MLP neurons of a small language model. Each row is named by its layer, matrix (gate and up: input weights) and neuron, and shows model dimensions 80-175. Each number is 128 + 32 x the weight over its row's rms, rounded and kept within 0 to 255. Numbers have three digits each. A neuron's up and down rows have the sign that makes its largest values positive.
A block is one neuron, or neurons of one layer that tend to fire together. After each block is what it responds to, as a language model described it from the Wikipedia text at the highest values.

L4.gate14:132177077120182155125124151123145130121211134115149106084173078158145146093066105151113127155160128083145090107154156172136133134153136114100151140151071047164105174163133079078109144115175155162153168139113132139129128107122182166143154133083119104096164068184019145157128090112163121163
L4.up14:142187137143136126090134110146112164081128136082152138098159098122099148194112131131131100121201112170184150132149167190141136150113101161103124149173138045143118133182065118095114170123186152139186196050176128144093129068101186192135138102107108080138146156160115146115167117075139166164
L4.gate20:125136055137145129091166247131111143121137091096140135141176121096107112165170097056111131161120108119064072093120167124146115153115189099092127109114114116099151104097112114156115173160172094100162106179140101090172133131145113049091128169078170157141161109080106097143143138179131077137
L4.up20:162086147116125091080166157142106147140144113095118210124185132084122167179131084103074098150155088177126095164104120109178135108074192090105114053128131106124130070147112103127107203146192050111142143152143132090119160111119109072090140161100144123151204135109138098128170159156165121106
L4.gate111:096158169112153181115095086126139145159173192099149137103162184111123163130115123117101081149140137127131114141116138131097066188136116167104103114123099159054165145166112063158107147114147167105134175115097150134039138102072159155123171148107061071118094151143110150151155118097085173125
L4.up111:182139104076162094178112184072141119101076112086139109104096117118178107149126142092088092179177120156160158130141095085122180083122129081095159129138110103107161111148146124159108129121142116091053125159087192162116113140168159114109133056101134098108109091118094118123116167179135151163
L4.gate214:093202122148151113093107163096086162149114099087107127093136149079103154154110130117118129208142067087120133156164123107173144184099093151078114076159147106121137109198172112168115140116172132096152147131190165113096188082093173167109074124100092115191137187112165131155174155147179149162
L4.up214:153148098105165078137133158115136123172126143118135151121218131134138124142110155139142155140116113087076128102097122140107096158118157130144131120142099102173120144127164126116115126129104182074151153136118104060154122116177135124114178187110140135193132105096116112190124094160093117133
Past-tense -ed verbs. Past-tense or past-participle verbs ending in -ed in biographical and historical narrative, often after a subject name or "was", e.g. appointed, promoted, believed.

L10.gate11:169152090124112111181100140108134116087110115185132076084193143144157143146149132089151117177071091140162164141187153110147116178122124080156167198145167118082124122109168158102144107144176144120087120067143123137182135067114092094154142152140086127179108099111055141143147142070146127177
L10.up11:186110163104079102132124086123048104052149109115174131091142131184129141133135057091169112138131086209193188165167113153146151138111112106136145153140200158124122116139142157090111156171143119140116125080184176205159124086125127130131117124133095104123126137137112183099149176062139123150
L10.gate76:162122174195114123110162159112152134097165153157144099145062120105086142117098150138104117131159130101121119095146169099113131128105102091148115101084100068189149197116127121104117170165156213111066133140165110113140089126184152086200154137085124119160156171157107102158135137086166127182
L10.up76:156119164172149110122076124150205084104096171223098148117158148139137118114098161149157072127164140126114130168096110123086117130158139067212088132133117120125133142151105170118087126146126139120131125089129116090153064198121065151132207118090152132145127135096049070119155093103114101110
L10.gate96:131092189114121148095093146142088131075143148117131089149069133079097169171117079090130112094131128112162153149107139110131139125089118107107144145110136074121062131123100134093134148173136093180177171096157140151116032165161092115115140097117113122124126180156149142154119140114147193093
L10.up96:151131156095099101121121154143180100194115104143145140121181124147081138102169124133096120062126092120118167091128142108130149105155093175144121058126224176137198109170135117168086077136122166139151122148134131143080073106122208127056096132103114131047100106125149125149197123111116106130
L10.gate102:108117163106160130124096133178064098147159063148128162121142214075134096078111115122129148124134101137104168173099124162150146106166208175106207102190135165101145117121120155145100114095058107088104151136114136123094106148120150128068135109164074153121090122073146140180112148181086090101
L10.up102:209073121182091102137142126118146120126130125097181136146102130105107130146128149173102160219131112196138128101124170115151147077144146121123099093123134142087074117147205148126115175171078140144141122140140125164120160120084101100148107118156157102134155194145125070155126123134098103073
L10.gate118:104134148098133158110100131098097121083126197159178092152156130062102075109112070098102118146155123144081089087105157104143169177163105188151176070139157100121162113144093084160130094204143182140146116120126111060102154130111171111134105155141052111187106155150161131138145162128142151086
L10.up118:129105138124146110131087140135142112125073087087145127164169102167081162124102118116174155169127134111155125130110089159171122131150113077144145203127148156100121154157130138102161120098103112121070131160185188140123115141098115196102127136095202107120119130098126094103159132130117129134
L10.gate147:176095188098107125113057094174155164100138148134148155127121141133100144139131107105130104090162038166165167162109112211135140146160108105161124120181144132188115131146070149151129162155145097161119154101150146102110108115148139134069153100142118116127117152149151146110196096085079163120
L10.up147:061120118145076164180142131128107132084146074116209128093086160131118080179136055130097101109141114150164145109151164107123112181088108097164121100161153120129174095124096154094090123117168186103126138108095124183146122145142146114139055084147125141091142218126104172125103190094146151130
L10.gate191:163113150174064117157131105154104114110067133169108125132158131137131082117121169114141148114159119168136146133156157127114134085133201155149160094148171068187136125124100102139135188152033168153084153164154089125097091126089087117153153116100127162173077103151110108209161041091127109095
L10.up191:082115107088147107140172159053124061110108109137127109153144086133219141143157159143086137137106158116123129129152157182121133077113129108146115126085105163173141176140142098093127153154157107124094107169132070185085129151106055173143161106169101080106116078190080073115107130090184085092
L10.gate237:159117125097088145117179133086150115110155158095156192109127122149145159111123194160121103151151148115125110154123129084026166132160109183062105079149154213106188089108132034075083182138102115116088159097110130150129136144139161199070118123154156085146095096161149102198136078088093137092
L10.up237:146090151146146122133153130059124071094195135181177077084135132198136134120117130145121099179148129138105125129178141097085173158163160170124079099113157139118171126161097145101148167175166179100114081127073161142117168153129120085097147101139058086139154166156100141154118100099148117114
Possessive markers. Possessive markers in running prose, mainly the s after an apostrophe or a possessive pronoun, e.g. Gneisenau's death, his tenure, its status.

L11.gate65:156117096069071139104152126164142115118187165149105143150092115062104095131142149069102080073114112123032097137169141129073178062172153151067158104113135153164136138141137077136141088134183121110161100122099112080134123130156131150157040159090155129152148138101164120149202082110123049159
L11.up65:165146076085150110089140170147170124173136118167123110137068105098128131137105166111120136071110130111113098083135084168100131115122137102036056146097091114149090149152150125092163174093192127139135112159093056136158151140101117132077090158164193113112139099113155114159111066170178072111
L11.gate138:167090147128149151109137116118101160134090204182187083144083105079112129129166084074173167084113122126124135123058113136115151092128127126082124166093139120126122140127088144116105120181173116141161095141110164141153126142145073119162143106087155076149110137176140109102177157099124118120
L11.up138:160100103110173127132147113142139172080135156148103216131176091160163184078110151160168130190144072096124087159096122118095132193094156144108097112085095092075141140120073067123110134082096139148178103161071106141150160136170162148182099141165196147160107123136155086124113114176156076116
Sentence-final periods. Periods closing factual sentences in biographies and histories that end on a name or title, e.g. "IBHOF.", "Award.", "Civil War."; also some mid-clause words after "were" and table pipes.

L4.gate123:043145117159097088154082193141195084141116172144083050156178154095112060171148130104073167137148159099132141091080120102129138083154153173145093144134131087137184171165122101128107108154115195124088122111134125187158102146153121131110131189094088135153069154172059135113097096082161070128
L4.up123:077150128157080076124094174132147118123153155147110098100146160138162078163133088094079144115190156154144124144109044113127173104144103162128122100130187128086143108143092088117128192116135161168072134109139137179118111145098156170091120152160053128106103128138135144088132111100155132121
L4.gate144:153160119065088144162167141096065127136122092094137180174137156158140119093136164152116128133169097085089150130106159039161142117123127173130118168095093194135160162064106137161140161162039127120122157125103089090165124128119105102129162137088144119096135080115133116147096133161127189148
L4.up144:127152093084129157144113141126106143092129143114127150099163185102125131096107122129159072088150139148097221132155107092130129160172107165091123091173119148126161201154073079135162197140104180185102144126147125107116099073047149153138112144094116129137117139143113150173136104158112143206
L4.gate168:112122125137086140108108119131102136080109153097136142119173138138122072127128073095124120109104176151171134059145159067103142142089131161129124163123159179171171160131146085169113101097087151065102145120177106085124140161104143181169183239075096112196163134123109099158144114091137098157
L4.up168:138159130173047161125133092124090151097182132077141164096155140108119125097160061117101131104106135184166128105110135151141151151083129198120113109183207153132115156152115109159114148067101149109094166094200100119086109136061181173155159174102064130127154138135151151123141113083145139107
L4.gate203:123107123103117060089121156102105129113118140147135170188149080152092167108126126152079119141159175160125104074131144114108130115170079102167101143124153151116145213132150137112132127149124166145130124135109127144108122182156127154184055153069138076164182121117062126103141124106133101163
L4.up203:170118118111101162161131155099124142126149072109127186118170143125172198098161183088083104133119157140165109099116083125155166152120116172157130123146150112149099137128156106152108180111099118134028139098160136128137100163143155165155138108119093084164160110127093124130051116122158184152
Possessive 's marker. Mainly the s after an apostrophe in possessives (person's, women's, Nanda's), plus weaker hits on possessive determiners like their, its, his, and on of.

L4.gate64:113139124106109090193144179121182166110166133071159154177067078151082132065146141116106154201125172143144095102080159145151133172126107119152112109120143144105145080168163141155111125114097129118105147117203169155127100129092170171147106109139142132054175122147105119120160093191136149176
L4.up64:146153160096124154097089171100132155147185107080140142127109188097108110071150137091070107132094146139119085148063154158133138098134122180092155078142141153095176116196172132172131113130116130126090139128161186132084118134125190161079145104156082106093151135194107161099155122163168136173
L4.gate97:100149178139104151133157122101133105089096112178147113116097115145091138132097183115160124101116182154158074152148168133177137166114120132202107123072111105135101126177061142107127133123080180080120092089162120105118134118136124048202164113108149166158128164151155167127170095094154129102
L4.up97:147119197133090144162116129123105120095113107124117137110092123126115133115088148126163126087122191206164140149096181097127146106161109119200108136124203160149087104127034116114142159085103177151145134082229142097102126155147162113154141151104113109136134194146150178137184111107161162088
L4.gate162:131161154133154167126166086116107159105115106098154177079143140109125122188144163153148160083131153139159142137127072149138152109052118149217160094139125140122103108131139121103127164109130141128095153061192120141174155175143139135185107104131086182148146143115147137101042076087146156135
L4.up162:131121115141149145166173115152123161138130111118147162106043112104096120139140162181153114054140105099157112170077094160172092138070136147215093082141086143107137106115111107155109158107115089109147121118112144124197125133135099119190178138147182145122113134104148141103083070163104197159
L4.gate173:150097103170087174172142079133122187137193119150103143136112198106175094099176123136128099112097156138123171154081114120107145140109110117110159109153164163120145129129077123102077181170124149154151170113124100177178122161131129151165136071148085131150098099125074177160055072115157162113
L4.up173:162140158144115123149136126132081110171147141068102133131137132098158108109144122207115135084149185114113121118141160138163172080126062080164094111101122105123157192139113127144140137125115125105107125173228139125150143107155111150151105072176178126073185120176163110140158133082204085116
Predictable function-word completions. Short, predictable tokens that complete a phrase or word: possessive s after an apostrophe (Noddy's), of in Round of, at the, final s (towards).

L4.gate5:168100147134098138125108111143081128083084106085127170100124110094141113156110197146110171116138142144111118136179117165053133169110156102101097130116133140077189142096068109080115136117108165125132154109044145022099153130092121142185115164129078095148117104137095180176119146081126095111
L4.up5:125166124140107146128152105167130133129093148043169141077080145165099135105085184132157101129187136131124170129058146132136103174156109187039097158145131136171130092131146106172119104134123148082167164128105156201096152115156190135116123078079064129146111157149134131174130131092111103148
L4.gate70:148115147154106164124090075109120140141134148069120131072093167107155161110124238152145101153115129125158167138146076154144107117099175176058132156192122159126151144166122096140111100156169104098145126120158129165137180110129168167131097096187037118087156085088113145197104170188103099199
L4.up70:152107101147144126151121169114125120150078116100136098097121163107099122177141154201114145193193114127118142133140136099166128185041153166038113118174081112120115157176058075137118133134112169142101167171121126165109157145133111141145075133129127120143079179198139083192082106073091150126
L4.gate86:139053151159129138132079128114100151097119152088179143096054159138147153149105094136151103128123105158105175116133145097166101126155119128067131117168123125092129143159090089099109114187172153169116108135115185161102166093157083122156086128141154092131143157166117150144175149165081092194
L4.up86:122102194162073162179129141147110118109115158145157166136142120137119093114129152121198157114140108121123105071125062100108131163138112174104138205114113162114121159131124136198084075143150110098148082111083104093176184168161110116119100184119131116155122111117144068143092105088124132149
L4.gate178:077142152133134190162089148119146142153093111062209114106120163176161135113069134135164076144163129150139154141144104132126102148139169172098125128123129070086179118156090105120143093098134119158080147147197184103127098077074129208097095120172131118064199101138123082157187151181091091108
L4.up178:101146131146123168161157090126137133126122104116164133072179131123169117110148192166149109182123131134157136111098154100139122150078181165135116161125135129128071179092145096106112117072159174114099111109112169137180206082153156151211122226121138155130124114119110136129111080203118173138
Plural noun endings. Plural nouns or a plural -s ending that close a phrase, especially in section headings, e.g. "Recent events", "Depositary receipts", "appellate cases".

L10.gate23:075111059188113104188115145124177136102083136108180088114103138134118128132127175103161128057124110119127093126135123153046143184118191180088049198127102137147136196126127097056142145119143180144192126085130070096142156129126089137113088140134158155171115126144109105108020136086092152116
L10.up23:106126141124170101157123148132170187142118100132153099131122146128119118086100122053143133127132077192133143139111095169128155176105147165088116174153124130101147132158129114072108125134166147109117064097168117120155095108132027109183060125161131166157119086137125097085109140061074150170
L10.gate27:064152134107122146121113087136099172106107127069157135134160171187176108147179175087154116103096111173133132113156079171111154192129167136113144167158129186057186117153157082102086128153151145059127148149139117129115093162085151195106104137120111132135122051158141122106108153082069161177
L10.up27:091100098104162123163133099119168080084091119097119157092166147080136121097102187185169139100115122106115094149090116144125091147137183172105020212126089098174125139166156180105121112118164101100138092101097094093125119115133159119108158177140174123163136144167118158102073114187116088092
L10.gate33:130070157150188154186146113115159141150162161073117189074193109094186156090134222148180126134113123115120133132140142131181128145109187126117032184111111105139131118112093139130095095109133066099128138136131118132159090072130151187123150149114196129140106159115107103187148120149152102141
L10.up33:116097015163129141182146097128099105132160177083114164068131165115121108152094193115156086157158147133145118114142140115150106115107134137133076196119111131077147137128152099146121049100133142086111104118119132138136162064087129164133105157208157120110152118109089183144164093169110147153
L10.gate148:112167117143140145117097098136127123094104140102180169091103181050140082125102181104083081113137107185115146172157119141103094123158175158146119163148086112168122224151162126118121097121143143114124134109094105093093168121095128136126068123152109133152134120154082110077162116171057171108
L10.up148:055170086174141168181109097122104141116135134112164192097092213149100133148152112179133138130107149120134134087141115105069088062098135128137144152138151123150136081122099120117103058162144108104121102155113110133156170126144110155121176149116157110122103133056116087086124132164102119113
L10.gate170:076104112153110138190121175192122137146160143098144107131172140124147119122137109113160092163102092123183114118105144067161119150063149101127094174140110121075094115151113154117120130173141169125072068158120077122166082126187107144112151109131155125147141127136069138124149147185102081155
L10.up170:111105105121135128131114112165070140130153172053093125132136111119136087168135158120176123094147091111140138105092080157149116127142123165070109165163128122167200149126072133121159101150148132054149149139153100158108172127167138205153148151125093090145121077105134099138182108170113130147
L10.gate177:145081129123132152146166109109100059096116162087128195115126147163169171134150170172124096165172143157093110199141095099075113214115103114080141080144102177084161102107130186154153121142110116113118080090143145157128112132052141160066139109100164119127133071124163086122110080148081097103
L10.up177:110187134151169186125116081117120140138112105094164112097120145199072120145146115162172157055123071121146155150140129247133133113109108188093107126114123103100069080124108119088112115145144142138190169153128119132099181091107093116151113111196115107131109173152148171134112164176109101091
L10.gate206:130091115156117126111130075117154172126117110144085098150139162133103142089184106093176148099113089130116175150129112124104136163179124134193156110112121120120112090144120084142116151130124136100157134108097164201110100141091121117143159110148055178107046114143168107122155150151092084050
L10.up206:124101113091202073181123174146146142069123156153101145165130128168116160108136104127116131177073125140140127138081109168114120191122126140125086125120093157130139133143143126175079158116153104142187099176137117175143100154131122125117102101139142115120080118112108131174167145146152126145
L10.gate233:154112130116101165128069053196152114114155119156134159084136159092132170164076112158130104094133148180147151153109062175129130154145149146169111124134144153105167144156114127155107100212182097164163147129159139138099108108103166148080103148122084119185101153158132096169131157099144146077
L10.up233:128111091166127144094126091166172176163145081080157131100144145124145195150147232162095117119144140103121141136065126172117131129173110175135089093180090064115121107122086152097115086132128093157125102186116088206090112131126142164087183108161076135150137040152132117210113129135106175146
Noun phrase endings. Final token of a noun phrase, mostly a plural -s suffix (webpages, educators, shantytowns), and sometimes a sentence-ending period or closing quote/parenthesis.

L10.gate14:125078136094151135128094126116115132144111163085140191087087199077102138127090156168168077119166118129125119101154110123139125137140161185133122186184172155155180087173130066117179075140124136111085149083106100113103180092118145164166118123177127072171123136154096185106110148066082188157
L10.up14:086114103191089118096153110187102156107109154116140066113134153134171136141111148152169125071109106129135081148106145134138162189061097083141135103101121077110097127171148212141167121149134074115192113120106104140098102090154089083109121134084118146144152152089097153099173165153147157116
L10.gate52:137145120185114135156153126132094135114075104105095103153174179064111133136116164143131103109122135162112137111118210077146104147137170072190130134128075116128161171145153144153142171130128111120107158107198115101128150094180144109151156118116120097161097168142151105131113102195177159128
L10.up52:122152107165092082137138144112138110130116101070101137151128134065072200131126092142087107144131098149085153150051179122125163124132153082183171064151098099144170089154123187133144178154154128188151108115148152087115084123128124134154202115111110126164126201165131139132121104149150120097
L10.gate70:178140166153163087123175102155134057098099108201095176152179174159057112099109091146126114091141095145097118106125128101149150102159116093088107138083076119145121110138087155108173075141163175172204075105096095107143074117164147115148119145079164107115121151129080087156176119132103137156
L10.up70:219126179105092133117102059114116108084107121147152153089150174144098106100095094114146087106184107205199151104113103134105138135100147183097093177126109198138132158117077096117129130128132156180173159099118125068140118067118149149147148126102124097154095159137073095149158130108102169145
L10.gate162:106105105116134120023120131086158115131091115096150148138125156166151178247134077142118135146121101140158169169080131138107097123113148126122105086108131172153110053128116089146126094199146129105130175172155115115087158155117125129102144067091082158175125178140167152107188142162124139151
L10.up162:109102183181143051110147123113149141123077164126120072165163106205096105151173140186112146111149119065149137127143175117133090119156143160121119179106175071132180124096122073057153160145127148088131144181130096100148165122139127070152156116162118179126144160177100206135120127130102129128
L10.gate163:171121151176105083113125112196136126172095116163116132142127078098076112126130111134147104105112111165111142136111157101149129137071127153174100148133145081129099167178183120168117195107159106115144120124199123098068127121083143109089112163152180068130181148108153143058160167160096139111
L10.up163:154108139169166127050103176138114079163104156061121094126117121069165156151128095128109105134149114144111081156123147141066169144101102109132150106120096177157183203122132188123121155180102124170118131126123153143079150141118054156109109147138200098128168159138126110122169138128180112092
L10.gate195:127110099124175129109130124163154132158109131070164103102121085080024154120086073097129087096104107097169157146129135161169093154151132152133125104150126108189133124149054121149126169115165105152137225069161124139090139111080163159086056138109156116129097137122184106145166129101137221135
L10.up195:083139085129184106132150150111189134148148185082155100163124100093071086101145144104161157062082165069154110145156168140190142206122111098155139109115096153166118124161146151142144128101146138098138226066111107126135170104143141127153091114106124106146116136132140121113150088151177200160
L10.gate201:168095147128115129134156139096111114090081139135118130121158124071124121076107161108135134133024149103056110156086138068081131079124097160138115125126174162111101168110155104109092119137114171108147095141104148091139133103123111125168110198110151185157094106135079112128116157142182063078
L10.up201:159129171124091119117162155165096136122121125111172157117117117078115109150123135084120113123072134136098154137089080132070148059149086141118087101171201133076085139130128140132073167162142136111175118125114144079120131092094130132116171148114121123161139116157128123098132141185152140052
L10.gate214:146155166174096103103172127120128119086111133102064170087141096076136118216106144158118125175137121125120102108130177037098166128115110077172089087092137110169123108128134060165170102152182112085160114108080118088112178107159185150120086144123051109166166155096142107159091156147119179081
L10.up214:164107108167115115111093140127166105142066102111108158119111143068053178183064147158132169085138106171136108122079150143093108126123109168118119110183108100138121096202136109135127153118186154147177169100128086086086151093106168131115081088108125085131137175120093143051113146114080135107
Passive past participles. Past participles after forms of be (was, is, be, were, never, already), usually followed by by, to or in, e.g. initiated, covered, elected, made.

L11.gate42:154111101118088158149119117127113127163068127061125103170130119114088108134126153136131166103169163148140118180096131099131103084120167137104144118131167111124115083145112111142148101057125120062120119147082142047112139113079153106105127114135151163129139152146139169077120112127125152063
L11.up42:133129137171112173141165102142144134149107106074068129159167047154136096087113155118172168147116161085157100174116120090122124100136173061126084124095132129131124081134098091120141144066124125119124192145118145083134109124135132095135171145130237143080074165184133148125132110188155114111
L11.gate86:150179114101060194118170136148096104128124090080094089151085130133189103128135088101146113100086167167122068102061130157164133101108136107127131151130162143118115129129170101174195173112158103154135125106066097164116155158159115129108124178090169084049104118159099230078099087136127154138
L11.up86:149143144129135102183140103142137120073174132075099104080124060127195107065132126151130091157183096178152107087105079129107134093116211080110120071151152128079130100179125100146118199109073116101128103157141152098095142145127123117153148070117197136110120135151118108111146164167128198085
Place-name lead-ins. Words just before a coming place name, mostly of, to, at, near, the, as in County of, moved to, island of, City of.

L10.gate25:120118141128082197097104120120135126134128119090148122172126120173118102114122141081186178119130153111031115119144161132160123148085091098138135133147194105097156140139118104110098178145082178070108193113110144067091166105122155107189148109175098147125133154160177133119164164197093128125
L10.up25:122121179153059108128102146182088127122099124124079124142112156079119107091107144149102188132087176079158077169102106136100139141176146116176115074110152145140124131111124188114115159111098097125163111185103095038105119181163158043137095180151131161111163169090124158067160094137155142132
L10.gate38:137130088141091090187149057142081146113070164111116086142110193197120133147142200187106124078118101108140106148084146128165084090139154106081101120138189152153134125095148138123136153084116149102118093131125090162153169140137126068188107115103129176087108122166108186121124126113130153130
L10.up38:162080138100105077130099124152130191138099192151112103152087129137095142159127121140123101117134099098113149190049146139145186084179107103134097106194203147157115072130081138143089213132134102164133157120158136135108135127118141114065148105108100132125124143161091124139160102121182182040
L10.gate116:096170131155142117166126121125154123097049179151121113180187125171098126127119153091162128121142211104148107096169163126167113110133186115066102149134112075131169100119111200140173084066189166104167135163100127131124158139173124036172081097115111148095069134170158168156091139085150114132
L10.up116:131113109112099142164067091136165080151129124083142094113110159139113120154103177125142111125176192106145124153119082162145140183083160175039099112175139140102116094112090119098117116077197114115148129134127109089095130109089190127159117060127137161106109147158122165196156119103118089100
L10.gate123:133110133137118124102095128144129101120052141153100142104171148172163120115100105099173126087119120128142090125192128138107146091111124066190093200132157095212114207180143192157115101144114081131095107092106143160104121117155163040110128089080210089082171137118103099124088173113165133083
L10.up123:122150109125107165116111135119100139061091147123146106130093170110114150110141142137130180071135100130124104159141148231100166097077173162111152149118172074174138072108136142160103147141126111151138094192088161086087134128193140070093136106124084106129142090187104099097027152147143148116
L10.gate139:144100114112088151114132135152153107138072130123084093147136136163130147061098131139102154189111221126120129134135095127157131140085160126113128159133082110098145143131162155138103120081075103108111095176094070051100133141135162091131108109152112171093096156163119146107102133164149178149
L10.up139:164106162082079169105122072160082137121123108142097180132117108171129140104101112084134122169150215156165158154105123152175152138072129055132031145150133115112150114133126153129095144098116107166142140113133103106110092127104125100100149082200117136108170173190147179128135138152133150109
L10.gate140:153116149097084093154127137159136107121122118105103098150161138129141078124101141132097149099092164152161153076195134108125138136153181116172126157133183130102146161138128146102110082137123148101046167093192148088091105112109129104113097130128097102182116144127151157085159132136140098142
L10.up140:109115102149113097166100169108224115133099155139169068087097162176163103183129104107141109172135153159167138112176077162148125177084143180099066132085133076122143151170124126103130143114107152152134115156124244132124114086170170032195134102124138126123158156127120143092123173113140168084
L10.gate238:171126110067127129171119100112167108142133155113118168146042134171133168125132148187169146122139155096095143096148125118178141158129122077110131129153118089117127068186103137140102145116150095132099123134170140125111112148138121061157151006125097091104096153222120176033122200112161160118
L10.up238:074121080118105135143107169140140139091129127129115075152124162207095100127129151144151141110097086169143089145137146161128099092135199176126100118118126137231124111085141100072102138147142120112134161175117091070146198108110150087167130145163106137136050154087136136093100091109126100098
L10.gate246:138129087104149124155115073116162083099122084102072144088066101138140191104123149122174116111122116135140155181157124198139118071068118090135055191145171096151081071161112125146119110102154110121182160096154133140132150172162096176131163063082169137133092143083101188128097134165147172141
L10.up246:114115099094111113079144108142103131116074104140137154094105078117063097121114180197099075140146114122133106124092213129138129104131114120077090176180150119101133137097080174109149142165093129089161147085122098136118151149108083121158151127178148128156115169117096123195158078124156115107
Place-name expectation. Prepositions or commas just before a town, city, or region name is expected, as in located in, north of, Gupton, Franklin County.